config.yaml
d_model: 256
n_kv_head: 2
head_dim: 128
positions: "alibi"
tie_embeddings: false
extras: ["capped logits"]
init_std_up: 0.0255
optimizer: "adamw"
lr: 0.00149
beta1: 0.9
train_tokens: 304000000
steps: 5210
MLP neurons of a small language model. Each row is named by its layer, matrix (up: input weights) and neuron, and shows model dimensions 32-95. Each number is 200 + 20 x the weight over its row's rms, rounded and kept within 0 to 999.
After each neuron's rows, "fires in" lists the words (lower case) most often at its 100 highest values on Wikipedia text that the model never trained on.

L5.up197,201,191,197,181,194,207,177,224,236,165,188,209,196,208,202,194,226,238,194,218,208,230,198,214,153,176,154,217,150,196,213,201,220,191,181,208,184,176,204,195,193,162,180,191,192,216,197,189,188,220,259,182,188,196,204,199,202,211,182,241,182,229,208,189
fires in: "they", "it", "show", "who", "you", "women"

L6.up228,157,236,219,190,230,187,211,204,180,212,169,175,219,200,270,218,201,187,201,197,214,215,206,162,175,234,214,184,173,226,170,206,229,193,208,202,192,196,191,210,177,244,187,182,208,203,216,154,196,231,197,187,186,199,203,232,192,222,184,175,242,181,215,191
fires in: "on", "off", "website", "born"

L5.up476,221,215,201,195,174,199,187,189,224,193,186,186,197,200,225,164,202,226,204,198,227,226,208,222,184,223,207,187,157,220,199,185,230,197,185,215,194,203,178,179,144,172,182,189,220,189,218,181,201,146,217,179,172,185,196,220,242,206,245,192,198,209,209,188
fires in: "one", "that", "a", "wife", "husband", "another"

L6.up240,201,213,192,166,192,140,218,182,231,189,170,236,170,197,176,211,227,210,175,184,180,186,190,190,211,222,161,213,227,213,193,225,198,161,213,172,200,205,222,200,182,219,214,179,192,211,238,184,173,208,177,183,213,192,210,227,235,194,198,201,221,207,197,200
fires in: "joined", "described", "published", "appointed", "made"

L5.up449,215,181,191,217,194,183,183,195,229,182,214,200,195,195,176,210,194,221,202,201,194,195,206,218,199,207,182,209,208,199,168,228,223,185,189,193,199,192,221,213,188,231,204,172,186,217,217,215,213,222,188,177,181,244,216,230,162,170,157,219,175,222,179,226
fires in: "its", "their", "her", "his", "no"

L3.up399,203,192,170,195,190,193,163,174,234,185,200,208,211,179,194,180,202,214,186,225,178,216,197,186,197,184,204,200,182,197,202,233,203,184,212,202,181,178,198,184,172,148,195,197,199,219,218,174,179,237,237,192,191,199,184,198,203,168,201,215,193,204,219,173
fires in: "one", "each", "her"

L8.up284,205,182,190,173,166,188,197,209,259,217,184,188,202,217,202,186,194,189,226,197,238,180,209,179,213,169,184,199,180,229,193,210,208,152,205,227,205,194,207,211,172,189,202,178,237,186,201,202,191,194,193,207,215,204,213,186,181,174,201,176,209,217,190,182
fires in: "can", "there", "year", "may", "years", "also"

L6.up443,192,235,204,189,208,163,171,191,215,217,201,228,219,190,230,223,228,218,167,170,215,192,185,179,191,207,174,176,210,234,212,211,221,131,188,197,194,197,200,184,201,195,200,228,218,212,193,196,206,192,218,200,186,213,197,221,200,196,232,201,212,189,205,225
fires in: "album", "was", "is", "name", "band"

L8.up237,207,238,208,180,206,166,170,166,219,197,217,214,176,227,214,197,215,204,192,222,190,218,205,193,200,181,186,202,179,240,189,176,216,215,187,232,191,185,203,183,207,229,200,202,188,169,211,187,181,230,226,210,182,213,159,226,183,185,162,198,242,197,197,196
fires in: "is", "was", "been", "company", "remained", "it"

L8.up56,199,216,213,219,215,190,209,175,195,186,169,199,202,203,198,181,182,183,206,182,208,199,225,224,166,214,193,216,179,210,197,185,176,218,180,175,212,180,196,210,181,169,200,201,203,223,200,187,187,213,172,211,180,204,181,217,195,197,227,206,226,201,206,232
fires in: "on", "over", "upon"

L5.up413,212,217,193,242,229,208,180,195,222,218,221,193,185,201,182,200,183,187,197,219,203,206,218,193,176,212,208,198,165,220,174,195,225,200,218,222,178,182,180,179,198,156,183,224,195,163,205,193,204,181,185,180,192,172,196,223,221,188,171,209,200,201,261,199
fires in: "a"